Weights of a small transformer language model: attention and MLP in parallel.
MLP neurons of a small language model. Each row is named by its layer, matrix (up: input weights) and neuron, and shows model dimensions 192-255. Each number is 128 + 32 x the weight over its row's rms, rounded and kept within 0 to 255.
After each neuron's rows, "fires after" lists the tokens most often just before its 100 highest values on Wikipedia text that the model never trained on.

L4.up833 [143 138 128 102 122 153 160  67  97 139 189 133 116 132 167 113 208 164 180 130 101 134 102 101 184 122 212  66 136 121 129 149 187 150 175 100  94 136  81 139 154 139  96 115 127 132 144 139 132 136  91 136 101 166 132 124  78 113 118 160 145 149 106 150]
fires after: " A", " un", "A", " United", " cl"

L10.up1275 [141 114 146 122 100 169 156  94 139 149 131 150 106 128 127 123 129 184 178 130 105 175 135 116 127 150 164 142 109 149 101 107 168 151  89  89 129 150  78 144 113 209 174 100 109 144  68 145 110 110 151  73  96  88 116 109 121 125 159 165  77 139  66  94]
fires after: "f", "van", "m", "n", " m", " Con"

L4.up1152 [118 135 149 155 181  71 130 122  62 117 164 113 132 168  71 144  52 117 120 160 125 131 156  79 155 135 116 112 125  74 149 149 159 150  73 167 146 157  84 104 100 104 151 150 129 117 118 124 115 122  95  98  50 118 145 193 153 104 113  88 100  80  67 164]
fires after: " A", "cc", " a", " ma", " C"

L4.up153 [ 76  96  98 129 141  88 112 130 151 130 105  60 164 148 130 128  97 160 135 143  60 165 113  77 153 142 114 149 155  80 129  73 118 132  76 123 135 190 125 210 129 164 152 141 148  95 121 131 144 178 124 104  98  86 174 116 104 144 141 179 109 107  74 162]
fires after: " de", " In", "s", " in", "c", "In"

L2.up1346 [155 120 156 121 117  84  64  73 153  65 146  85  89 136 133 125  75  90  91 199  65  71 153  95 107 144 106 114 157 106 171  49 128 138 119 125  99 130 114 163 109 136 128 124 102  79 152 112 130 119 103 139 119 193  73  71 112  92 176 204 141 140 152 142]
fires after: "\n", " due", ".", "ed", " because", " In"

L7.up1081 [190 115 182  88 129 143 125 137 161 110 104 110  97 135  77 102 114 113 162 201 148 108 118 105 139 147 105 103 141  86 105  96 163 143 122 104 121 151 124 151 136 123 114  85 160 123  85 145 113 140 105 149 109 161  82 155  83 100 106 129  99 154  99 123]
fires after: "\n", ".", "A", "tern"

L4.up1047 [156 143 138 100 144 102 110 139 197  95 100  99  95 188 125 133  96  54 103 159 129  96 142 162 177 140 137  99 122  99 128 135 140 187 115 146 198 148 147 147 140 147 152 148 130 115  61 101 120 137  76 156 115 106 154 189 154 134  99 142 153 100 126  91]
fires after: " the", " The", " ", " A", " K", " where"

L4.up671 [182 117 124 135 204 178  98 147 121 103 128 126 121  77 116  69 117 161  99 128 110  69 195 174 155 144 104 150 102 118 144  70 135 127  68 102  75 197 138 143  93 146 113 204 138 113 139 156 126 163 162 150  95 191 176 181 106  95  95 215 147  79 130 140]
fires after: ".", "\n", " h"

L4.up41 [106 148 152 199 127 144 141 153 188 107 144  58 142 193  52  88  86  96 133 158  40  77  80  87 126 173 115 163 109 123 129 113 122 126 176 183 122 139 139 197 101  66  87 176  90 109 133  96 160 116 136 144 127 125  81 164 199 136 145 168  79  69 194 146]
fires after: " in", " con", "we", " de", "w", "iz"

L10.up607 [128  94  70 148 151 131 105 108 192 111 157  89  67 160 149 124 203 163  97 186 137  90 134 130 188 175 173 134  73 129 148  97 123 148 114  89 116 142  80 169 115 170 131 162 170 174 105  88 105 142  90 106 111 121 107 103 170  68 107 155 106  99 120 159]
fires after: " R", " P", "r", " S", " w"

L10.up1363 [168 117 110 102 119 145 175 164 160 140 115 102 105  98 127 170 104  89 127 141  90 131 102  84 102 171  93 123 128  87 143  89 153 179 120 173 100 137 177 143 158 147 147 145 163 101 157 138 133 132 108  66  66 110 146 141  82  67 122 118 113  64 101 152]
fires after: "re", " Re", "li", " Ro", " Je", " re"

L4.up1194 [141 162 102 140 129  93 146 126 101  94 159 144 139 116 117 172 169 165 161 104 127 114 124 117 154 178 209 149 142 123 110 151 145 164 119 143  91  97 104  95 116 127 184 116 162 146  83 131  97  64 102 134  80  93  89  84 126 106 141 142 126 176 125 123]
fires after: " T", " ", "en", "T", "ur", " 2"

L2.up770 [ 72 150 140 147 139 101 136 123 145 172 133 128 100 207 118 144 108 131 135 156 145  64 140 150 147 128 169 142 130 114 129 132 135 158 137 176 179 124 166 194 110  90 111 177 205  91  74 155 157 132 109  68 158 142 142 100 171  86 143  98 112 135 119 119]
fires after: " the", " ", " B", "ill"

L7.up347 [152 106 107 110 180 163 108 178  98  65 132 137  90 164 104 131 155 131 119 173  77  18 159 121 157 129 175 140  88 143 155  90 135 177 141 160 145 209 133 117  70 119 104 120 144 150  60 130 107 105 134  96  78 167 106 136  77 124 138 105 175 156  97 137]
fires after: ")", ".", " ", " b"

L10.up1381 [150  65  44 181 209 120  56  89 112 152 127 136 140 111 169  88 134 127  92 176 136 142 143 113 150 177  90 109 109  78 103 110 115 170 101  92 173 156 142 156 151  96 143 133 136  72  84 155 123 130 130  96  68  87 119 144 179 136 135 156 110 180  81 234]
fires after: "c", "en", " did", "d", "s", "ant"

L10.up758 [139 103  89 138 189 119 125  84 139 135  81 124  78 202  98 114 130 147 155 121 102 151  86 186 182 142  92 129 129  82 150  86 132 134  94  43 173 115  81 176 162 143 157 159 146 118 104 169 107 139 109 129  86 138 123 113  81  75 109 159 108 143 137 135]
fires after: " |", "l", " N", " m", "r", "h"

L4.up1224 [114  94  59 143 200  72 111 152 128  75  84  89 130  83 132  94 132  58 103 128  96  90 163 104 139 167 108 109 161  89 121 118 145 114 142 158 142 126 179 123  66 126 126 135 126 102 101 103 180 122 110 156 138 161  42 135 164 104 125 140 111  94 104 148]
fires after: " ", "th", "'", "H"

L10.up1094 [146 166 122 151 134 100  46 124  70 152 164 121 120 130 109 181 153 157 129 126 129 151 125 167  91 111 106 110 116 111  81  93 152 108 120 124 176 127  71 172 129 162 122  72 151 143  97 199  86 151 143  87 137  84 106  82 120  93  85 110  72 157 129 136]
fires after: " S", "n", "h", "m", "im", "c"

L4.up366 [161 131  94 137 150 146 180 123 136 117 101 127  97  56  72 126 113 154  86  99 159 130 148  82 147 149 166 136 142 144 148 141 113 175  58 164  73 175 116 151 128 138 137 119  83 166 139 133 156  78  88 139  92 149 153  85 135  48 106 158 121 157 139 139]
fires after: "\n", "'", "H", "I", ".", "T"

L10.up345 [118  86 158 152 155 117 133  91  91 170 116 106  74 137 131  88  93 103  98 109  81  65 148 151 159 112 151  40 118 121 172  78 153 153 135 134  68 141 119 125 107 121 166 167 116 141  83 135 108 111  91 135 149 174 123 109 175  91  49 146  77 113 106 137]
fires after: " re", " E", "s", " Re", "-", "46"

L4.up21 [117 104 121 136 189  82  67 142 111  99 185 102 138 165 147 159 113 125 157 125  77 103 109 146 131 144  67 120  88 151 109 115 153 101 175  79 119 165  62 120  76  80 145 112 139  98 123 124 134 135 167 117 172 114  93 143 128 103 145 187 117 149 113 182]
fires after: " tr", " f", " F", " Mo", " Ch", " mo"

L10.up1233 [ 92  56 126  92 132  82 145 133 176  87  68 102  53 168  78 118 165 156 115 107  68  84 165 151 121 219 122 127 122 154 145  93 118 196 230 105 126 151 100 150 125 101 159 181 139 125 121 124 134 166 141  93 177 132 109  92  75  92 139  86 136 137 145 128]
fires after: " ", "y"

L2.up1449 [ 94  89 103 121 142 116 141  85 133  92 126  62  78 159 179 156 116 127 104 172 148  89 112 119 137 104 186 135 143 129 145 115 109 148  89 171  98 131  74 165  60 121 113 149 146  96  78  98  83 124  34  96  56 163 116 144  97 135 110 157  88 142 109 144]
fires after: ".", "\n", ")", ")."

L2.up668 [154 160 175  78 141 138 118 138 127 116 124 130  29 183  48 127 152 137 150 125 120 143 168 130 147 182 120 116  76 124  98 116 170 137 121  67  77 165 125 151 118 120 135 131 136  90 121 120 141 117 124  94 130 188 126 150 124  94 160 109 131 125 147 109]
fires after: " S", "S", "y", "fa", " L"

L4.up631 [146 115 110 166 137 158 119 139 136 132 162  66 120  87 137  86  32 147 167 138  58 172 106 123 151 110 116  40  67 149 136 103 124 142 204 132 147 117 127 156 102  76 107 134 142  86 123 158 139 156  93 140 105 186 126 170 134 119  39 165 100 153  96 174]
fires after: " 19", " 18", " Ch", " ch"

L10.up1140 [119  89 112 119 108 125 158  98 112 112  97 127 123 120 158 145 118 149 111  96  96 129 164  66 174 155 172 160  98 127  83  96 116 120 108 141 180 154 116 148 200 124 139 125 166 118 132  96 129 109 102 140 125 112  65  85 136  79 170  96 115 125 127 168]
fires after: " K", "/", "ur", "w", "r", " w"

L10.up626 [166 103 163 149 110 136 169 124 140 132 157 159  86 101 145 132 122 148 127 185 101 130  81 118 185 105 175 133 160  81 152 114 119 133 183 119 126 147 101 130 162 162  80 108 171 155 119 124 168 197 132  63 106  94 138 196 201  77  82 136 143 134 140 111]
fires after: " A", "y", "ga", "it", "ha", "ten"

L10.up926 [193  95 162 121 219 100 150 170 127 148  82 119  90 134 115 142 143  66  68 117 147  70 171 118 165 119  89 123 154 127 126 104 149 203 184 142 142 106 112 119 186 101 128 142 180 104  92 123  98 135 149  92 130 110 118 103 106  78 121 158 152  82 129 179]
fires after: " F", " T", " D", "t", "en", "re"

L4.up137 [142  72 129 145 181  99 165 191 153 178 157 100  74 134 107 169  80 121 116 193 170 125 113  93 144 152 108 130 143  99 150  84 124 104 135 143 106 110 125  83  93 128 118 175 179 136 122 119 137  74 132 152 148 107 146 142 131 103 107 115  90 137 119 126]
fires after: " K", "H", " the", " He", " P", " H"

L4.up304 [ 97 101 116 156  90 130 113 138 171 109 138 138 116 127  99  93 123 121 121 111 115 123 135  91 176 106 127  64  78 153  53 121 132 149 116  97 140 175 106 126 147  71 141 138 212  48  97 141  89 200 106  66 104 130 152 133  63  82 115 145  99 115  50  95]
fires after: "S", " C", "A", " co", "C"

L4.up1349 [ 84 124 150  73 150  57 157 141 157  98  71  55  99  68  99 179 119 108 136 122 138  90 158 124  90 121 127 102 105 121 100 130 131 128 127 120 132 123 103 115  95 103 196 199  98  75 143 138 104 128 113  56 122 111 161 196 167 100  97 119 128  97 118 160]
fires after: " the", " co", " a", " C", " Je", " other"

L4.up248 [130 135 142 138 108 148 150 176  91 104 205 155 130 204  68 159 116 177  97 143 125 131 139  89 145  88 139  71 108 159  56 151  85 188 130 161  67 135 140 156 142 105 104 156 153 128  99 207 144  43 109 164 126 131  98 145 113 116 122 110 116 129 125 205]
fires after: " mo", " ma", " h", "la", "ter", " pa"

L4.up61 [133  96 125 140  85 164  94 160 123 146 117 121 144 175 102 147 123 147 149 119 106 145 114 135 122 171 161  92 113 188 122 125 143 147 110 127 167  81  96 165 172  81 153 139 150 112 101 114  75 149  96 141 161 100 130 119 112 116 189 171  97 171 123 137]
fires after: " con", " in", "ve", "ri", " p"

L10.up1299 [175 120 112  98 130 151  78 124 127  39  99 112 141 139 111 123 117 106 163 153 125 124 111  80 164  99 166 129 104 155 167 120 118 123 130 106 145 175 101 140 133 118 130 103 176  94 146 150  90 127 162  83  83  97 142 180 158  78 116  71 141 101  91 126]
fires after: "vi", "c", "oc", " Ca", "en", "st"

L10.up472 [142 179 106 152 117 128 144  58 148 117 130 127  66 152  38  54 135 145 109 159 172 153 117 109 119 134 171 144 164 181  91  88 171 169 156 115 109 172 142 166 174 105 112 128 152 141 107 126 138 156  97 138 150  97 139  83 126 139 149 129 127 121 128 217]
fires after: "mo", "vo", "ru", "ce", "udi", "o"

L4.up462 [167 144  71 160 151 112  95 130 139 109 113 134 112 138 151 124  90  68 125 134  95 148 109 129 177 126  92 128 117 147 117 135  98 146 106 144 189 129  64 179 242 101 150 146 153 108  43 191 130 144 125 101  99 140 109 138  80  82  96 140 149  69 114 118]
fires after: " Th", " at", " F", " of", " T"

L4.up726 [105  47 110 151 203  76 117 164 108 118 161  76 141 115 138  99  90 102 123 161 148 114 175  94 135 167 103  94 149 108 130  93 108 166 152 141 108 175 147 100  91  74 151 114 116 143 109 105 132 109 132 103 185 151 105  57 161 100 138 127  95 138 127 212]
fires after: " "

L2.up1534 [165  54 139 154 123 138 112 160 146 111  75 124  83  94 137 125 112 109 156 140 111 112 150 122 137 130 132 120 114 121 163  72 144 142 118 141 112 186 115 166  51 138 109  91 176 163 117 107 169 123  37 102 150  94 117 132 152 133  96 108  92 115  97 139]
fires after: " ", "er", "é", "il", "es", " ("

L4.up388 [144 132 104 188  99  79 159 153 106 136 131 139 144  98 102 147 128 170  99 148  99  91 170 104 123  96  80 115 121  59 118  11 120 139 165  91 116 173 133 154 109 117 159 111 172  75 107 141 141 121 135 132  89 143 151 110 119  94 153 102 109  76 114 178]
fires after: "-", " re", " un", " (", " dis"

L2.up894 [118  70 128 130 131 100 168 178 149 133  91 131 100 154 158 142 140  75 141 191 130  95  99  86 161 180  93 183 135  65 122 125 147 124 113 151 136 130  92 103 137 149 186 159 143 100  68 136 169  65 112 106 120 161 119 118 118  96  49 120 116 122 129 129]
fires after: " K", "n", " the", " I", "an", " "

L10.up991 [149 107 123 131 141 166 157 100  95 130  31 118 111 143  83 155 131 120  97  71 119 128 153  84 128 152 104 150 133  82 125  97 102 198 165 170 115 187 107 130 159 134 161 129 133 139 177 140 111  90  80 145 128 118 116 139 125  75 103 132 158 104 104 135]
fires after: "re", " Go", " D", "th", " re"

L4.up732 [ 86 145 150 156 156 155 155 126 154 130 171  89 157  83 138 103 108 168 126 147 164 115 129 152 182  37  91 136 109 107 113 142 180 135 157 121 138 149  81 183 178 176 156 156 136  99 119 174 135 167  90  86 143 122 139 127 119 125  90 152 116 177  88 144]
fires after: " 19", "–", "20", " A", "-", " (19"

L4.up1007 [124 169 137  98 183 111 114 107 133 161 135 116  81 109 125  57  75 178 103 142  88 126  72  94 154 179 162  76 133 149 132 115 118 114  85 112  79 151  56 136 161 128 180 135 135 105 140 210 123 159 122 140 113 128 102 131  54 118 143 153 151 133  97 158]
fires after: "M", " M", " with", " ma", " term"

L4.up436 [178 148 163 161 131 119  89 123  83 123 117 126 104 173 100  93  47 103 151 153 114 142 127 132 125 108 123 111  82 146 109  57 121 149 105 180 135 137 128 144 130 131 115  89 177  65 131 141  87 205 166 138 160 128 156 134 135 110 138 126 100 154 100 172]
fires after: " co", "cc", " p", " state", "ult", " in"

L2.up796 [135  80 142 138 166 162  70  88  98 127 164 149 108 164 174 101  81 117 111 138 101  96  95 115 174 171 149 167  72 134 133 126 193 188 110 141 117 106 116 170 157 166 155 173 138 129 123 135 135 109 174 100 126 166  92 155 133  98 138 179 154 107 154 157]
fires after: "S", "\n", " S", " (", "t"

L10.up752 [102  60 119 144 132 130 141  97 169 104 137 140  94 138 133 169 102 149 149 190 115  87 170 102 136 151 141 169 126 106 129 132 162 208 176  72 132 176  39 159 140 100  68 102 172  82  77  87  79 192 147 114 154 161 121 108  65 121 102 126 133 158 134 177]
fires after: " mo", "ga", " Da", " b", " Mo", " B"

L10.up979 [145 140  84 160 150 123 133 132 209 153 139  97 114 121 121 107  77 174 136 118 126  95 121 150 141 128 149  84  90  46 113  78 153 134 161 125 143  96  94 142  88 125 119 154 118 137 124 116 171 108 146 126 117 142  88 160 126 125  56 102  68 120  94  94]
fires after: "s", "mp", " sp", "pe", " Sp", "e"

L4.up1028 [ 52 115 113 134 149 107 159  78 113 138 122 100  85 143 154 143 106 111 128 185 134 144 121 119 173 143 133  91 122 121 148 132 139  75 134 122 114 103  70 126 170 158 157 137  95  88 135  76 113 129  64 141 123 133 103 177 116 113 123 158 162 189  56  92]
fires after: "–", ",", " −", " +", " 19"

L2.up1242 [147 109 118 152 109 131 148 106  54 127 151 119 104 152 137 109  84 103 179 175 111 104 136 109 127  88  90  57 104 135 134 100 169 164 111 117 140 149 170 176 126 137  65 132 139 184 108 125 143 119  76  94 117 143  96 160 123 144 142 199 133 151  84 113]
fires after: "\n", " ", "|"

L7.up7 [137  89  91 121 158 131 117 144 187 112 131 100 141 110  75 143  69  89 127 131  89 119 187  99 191 129 115 142  90 177  82  67 137 133 139 168 120 122 117 170 169 130 167 171  90  66 138 149  92 175 159 107 170 189 114 125 156  62 117 166 120 100 138 105]
fires after: " ", " In", " Pro", " |", "ef"

L4.up200 [125 130 155  94 182 144 123 180 117 122 135 143  99  96  83 121 136 129  75 133 172 151 110  61 158 139 118 158  60 114 110 158 130 122  90  90  83 156 114 112  86 142 129 105 160  96  94 142 146 175  48 147 170 147 180 139 134 152 107 152 128 211 137 171]
fires after: " G", " K", " Ka", " Y"

L2.up425 [ 75  73  96 146 138 101 140 134 170 141 116  83 174 129 138  94 154 186 137 133 199 139 101  95 104 140 160  91 209 143  92 131 125 137 106 176 144 136 105  86 124 111 110 139 157 115 120  75 106 113 101 147  19 106 123 207 112 143  99 105 123 116  70  89]
fires after: "s", " g", " S", " because", "lic"

L10.up961 [181  95 109 168 150  88  98  86 134 109 139  71 107 162  77 148 165 160 136 119 150 104  79  72 111 141 118 130 127 129 173  69 155  89 172 114 116 146 128 125 128 131 187 149 154 146 106 147 138 127  94 136 104 151 200 126 111  89 123 157 143 145 113 127]
fires after: "ur", " co", " mo", "ric", " Mo", " pro"

L2.up1378 [ 52  91 143 156 148 143 103 126 137 176  86  93 103 118 142 119  92 174 169 102 138 124  80  60 156 120 138 133  64 115 148 121 179 198 130 134 166 157 144 114  89 136 118 134 160 129  95 125 131 107  63  87 129 137  85 127 127 132  96  97  60 125 130 131]
fires after: " ", "ot", " base", " (", "es"

L4.up1384 [165 110 101 158 153  60 131  95 102 111 173 116 128  96  88 125  78  94 141 127 106  96 184 137 159 126 113 148 165  42 142  81 177 125 102 137 132 153 174 154  48 111 108  60 107 142  97 114 132 111 144 135  84 122  97 145 120  77 156 146 168 132 120 143]
fires after: " (", "t", "fe", "-", "%", "G"

L4.up26 [136 143 122 172 121 130  83  51 140 124 181 104  65 147 131 138  98 151 130 138  61  95  92  95 134 154 190  71 145 132 110 107 198 131 112  99  94  98 102 130 103 165 121 114 124  88 134 195  74  75 138 118 167 130 138 169 106  39 128 179  90  94 126 115]
fires after: "A", " A", " a", " an", " At"

L10.up817 [188  94 145 147 100 157  85 109 120 132 160 125 100  90 116 175  52 140 151 125  92 160  97 117 186 103  94 147  99 146 130  92 156 109 140  81  28 146 137 185 134  24 181 148 133 139 130 165 123 135 127 101 124 145 102 111 154  95 126 106 112 151  71 142]
fires after: "e", " Li", " No", "n", "gi"

L10.up342 [124 153 126 116 101 169  74 124  73 114 164  75 106 149 132 147 146 143 110 111  95 113 122 145 145 190 128  98 171 101  29 120 152 109 144  82 109 177 121 108 161 136 136  93 125 109 115 161 131 110 134 111 119 136 135 120 125 114 112  96 127 110 128 192]
fires after: " Ca", "c", "ra", "e", " pro", "cc"

L10.up1224 [ 95 174 124 127 132 122 102  95 122  68 182 144 115 133 134 176 138 135 132 136  63  80 143 134 177 165 168  95  77 104  99 101 144 113  90 118 123 141 168 160 161  81 153 163 168 133 114 117 166 165 118 112  94 162  72 155 144 151  89 123 112  88  50 146]
fires after: "or", "re", "cc", "es", "ce", "ra"

L4.up1015 [123 115  98  97 155 154  68 112 117 121 164  80 113 185 130 146  65 111 102 141 132 145 107 136 152  94 112 113  87 125 106 129 108  90 116 151 126 125  85 152 198 120 109 165 121  97 136 153 149 131 119 135  95 107 170 201  96 142 128 205  98  87 142 179]
fires after: " co", "cc", "ri", " in", " st", " Ch"

L4.up674 [206 127 143 153 135  69 118 133 157 103 156 102 199 157 122 104  91 151 123  97 118 148 131 144 138 121 135 127 124 114 135  99 173 158  70 122 138 166 133 123 123 131 130  97 160 110 116 148 108 131 163 125  98 163 132 136  94 105  93 164  65 126 143 152]
fires after: " (", " c", " d", " p", " pa"

L10.up1150 [196 105 109 152 153 118 153 100 105 116 116  89  71 170 114 113  69 119 165 134 161 141 110 118  77 115 114 129  57  86 154 104 168 141 171 128  99  89  92 126  84 137 158 151 132 112  93  95 115 153  90 169 119 193 175 128 147 127 159 136  52 143 129 159]
fires after: "s", "or", "er", "c", " c"

L10.up1356 [120 121 146 127 142  80 119 133 146 160 123  93 168  81 155 143 150  83  84 130 137  87 146 109 197  73  91 140 167 138 107 104 150 111 127 107 140  68 117 168 177 161 147 112 139 100 121  92 212 166 112  80 144  78 120 130 150 151  94 120  76 128 137 119]
fires after: "–", " Ca", " K", "–20", "-", "ar"

L2.up1094 [ 89 164 148 171 123 163 129 124  97 167 110 127 105 137 186 113 168 107 128 107 142 124 100  44 105  85 102 133  79  50 131 137 128 122 144 122 121 122  68 114 101 181  99  97 188 135 121 177 183 174 109 166 136 160 132  88 117 138 122 121  93 168 103 137]
fires after: "p", " Ba", " R", "ign", "ch", " Bri"

L2.up769 [159 110 142 140 145 104  63 103  59  75 112 105 120  97 114 105 102  57  93 138 126 127 199 145 178 118 105 138  91 116 148 122 134 180  96  77  97 196 142 152 142  97 141 139 123 111  96 163  91 186 118 127 111 143 107 158 118 105 118 193 112 170 126 147]
fires after: "==", "\n", " ==", "ed"

L10.up176 [115 124 104 172  94  94 133  74 106 147  64 115 111 204  97 169 102 121  66 117 108 138 129 106 122 106 139 181 176 124 166  83 104  83  87 162 124 120 122 142 138 118 183 189 114  95  90 159 108 158  57  74 126 167 144 129 133 146  92 120  85  73 132 148]
fires after: " re", " con", " N", " Re", " bi", "l"

L10.up570 [127 103 152 114 128  64  60 162 131 120 162 109 140 186  83 128 117 160 175 143 114 129 111 109 108 136 138 120 118 130 126 123 179  92 117  91  53 131 108 152 123 122 144 138  71  73  79 189 126 162 135  93 108 153 154 130 129  98 135 106 106 157 164 108]
fires after: " Al", "ar", "e", "n", " El", "S"

L2.up258 [135  77 143 139 118 139  91 154 152 114 127 111 133 103 163 103 117 106 150 146 110 106 125 100 127 122 122  86 120 110 154 105 117 115 138  74 139 171  94 127 130 153 134 160 147  84 135 171 108 137  77 103 126 128  84 136  60 120 106 207 114  57  65 153]
fires after: " 19", " 18", "e", " design"

L4.up479 [129 137 191 124 164 159 159 153 116 132 198  97 174 130 135 139 123 145 102 151  79  36 123 109  75 140 156 125 123  98 148 152 152 118 101 146  55 203  91 164  94  79 141 119 155 154 148 166 138  89 112 148 153 128 143 168 128 104 126 154 172 180 138 160]
fires after: " ma", " Ma", " pa", " Na", " J"

L4.up40 [140 117 103  86 146 215 113  94  90  94 110 117 106 117  85 108 120  95 156 124 159 100 166 158 108  88 152 129 104 165 135 123 111 156 108 131 113 117 145 110 102 141 111 111 100 169 120 171 115 146  68 118  86  79  99 122  99 110  65 197 124 134  52 129]
fires after: " a", " A", " co", " un", "ll"

L10.up1154 [ 83 134 111 101 166  99  78 105  83 147 112 104  69  85 118 162 188  89 169 130 156 147 120 121 180 118 140 134  71 161 120  75 123 129 145 139 156 104 111 157 122  75 128  79 120  92 150  97 132 193  87 155 117 118 104  85  87 110 174  90 140  75  90 135]
fires after: "re", " co", " c", " C", "or"

L4.up33 [193 182 102 188 189 127 135 126 125  99 144 108 105 108 126  88  72 159  66 157 121 174 120 118 149  97  86 122  88 104 108 115 172 154  74 122 104  77 145 160 129 117 119 167 143 114  93 161 204 107 138  81  58 157 130 137 140 123  91 151 136  34 143 115]
fires after: " E", " S", " V", "S", " U"

L10.up1386 [156 101 101 105 180 139 146  95  74 121 165 121 149 145  70  78 109 128 173 151 127 121 135 142 106 130 111 170 137 121 167  74 123  47 171  70 120 136 145 134 115  87 197 113 130 109 113 134 110 121 109 169 141 114 130 152 159 127 114 212  98 149 122 143]
fires after: "s", "c", "en", " me", " met"

L4.up843 [178  67 141  99 118 102 121 122 131 143 167 121  91 140  79  98  74  97 130 174 123 134 198 178 120 133  82 154 132 116 142 118 121 135 105 168 137 150 125 111 138  90 131  73 118 115 144 190 120 159  80 130 111 103 122 166 136  85 126 175 129 119  36 131]
fires after: " h", " mo", "c", "as", " a", " ma"

L2.up755 [136 138 108 143 129 157 146 148 216  96 144  93 109 232  85 133 173 152 139 124 152 154  88  98 176 131 134 150  92 139 114  83 164 102  90 144 160 140 106 164 122  88 114 106 141  89 113 110 144 116 148  92 128 155 115 116 129 150 149 102 150 116  81 127]
fires after: " V", " O", "v", " E", " Vi", "pi"

L4.up143 [110 151  65 106 100 117 163 127 161 148 123 136 132 145  87 174 152 107 149 152 132 101 140 139 183 110 156 104 190  22  85 135 210 137 114 124  81  96  47 110  91 121 140 171 164 138 123 121 209 118 140 133 133 150  83 143 155 100 107  99  95  50 157 189]
fires after: "'", " ", " R", "R", " L", " His"

L4.up118 [197 167 145 183 114 112 117  96  83 117 156 148  76 135  52 101 110 189 167 125 109 128 130 123  87 172 105 112 107  80 115  82 187 144  75 165 115 202 149 139 122 131 110 147 167 142 108 125 108 122 163 110 162 144 105 124 124  70 103 114 142  96  99 168]
fires after: ".", " (", "d"

L10.up1069 [135 125 109 123 108 162 135  77 182 134 106 113 171 139  40 195 159 139  77 128 119  73 123  70 150 157 165 169 134  51  93  68 130 114 165 127  81  84 130 116 133 130 161 168 150 109  89 124 163  89 123 165 108 143 143 150 126 130 122 173 116 152 155 150]
fires after: " |", "p", " mo", "t", "ur", "ha"

L10.up1158 [170 131 108 151 172 129  78 178 133 134  99  86  87 163 127 101 163 107 167 111  94  94 127 144 113 161 162 143 127  96  79 117 135 139 124 125 100 138 120 115  68 122 161 146 120 107  74 130 105 172 132  44 126 131 124 114 163 127 109 145  83 141 128 135]
fires after: "lu", " Mo", " mo", " Ba", "L", " B"

L2.up399 [128 160 111  92 177 139 109 133 111 111  96 119  67 120 185 157 164 148 107  97 113 142 124 115 156 135  70 148 151 144 154 130 147  98 105 160 116 149  95 107 120  48 134 129  97  95 119 140 112 144 147 148 173 199 142 171 103 128 120 208 113  96 111 181]
fires after: " M", "M", " Tra", " S", "R"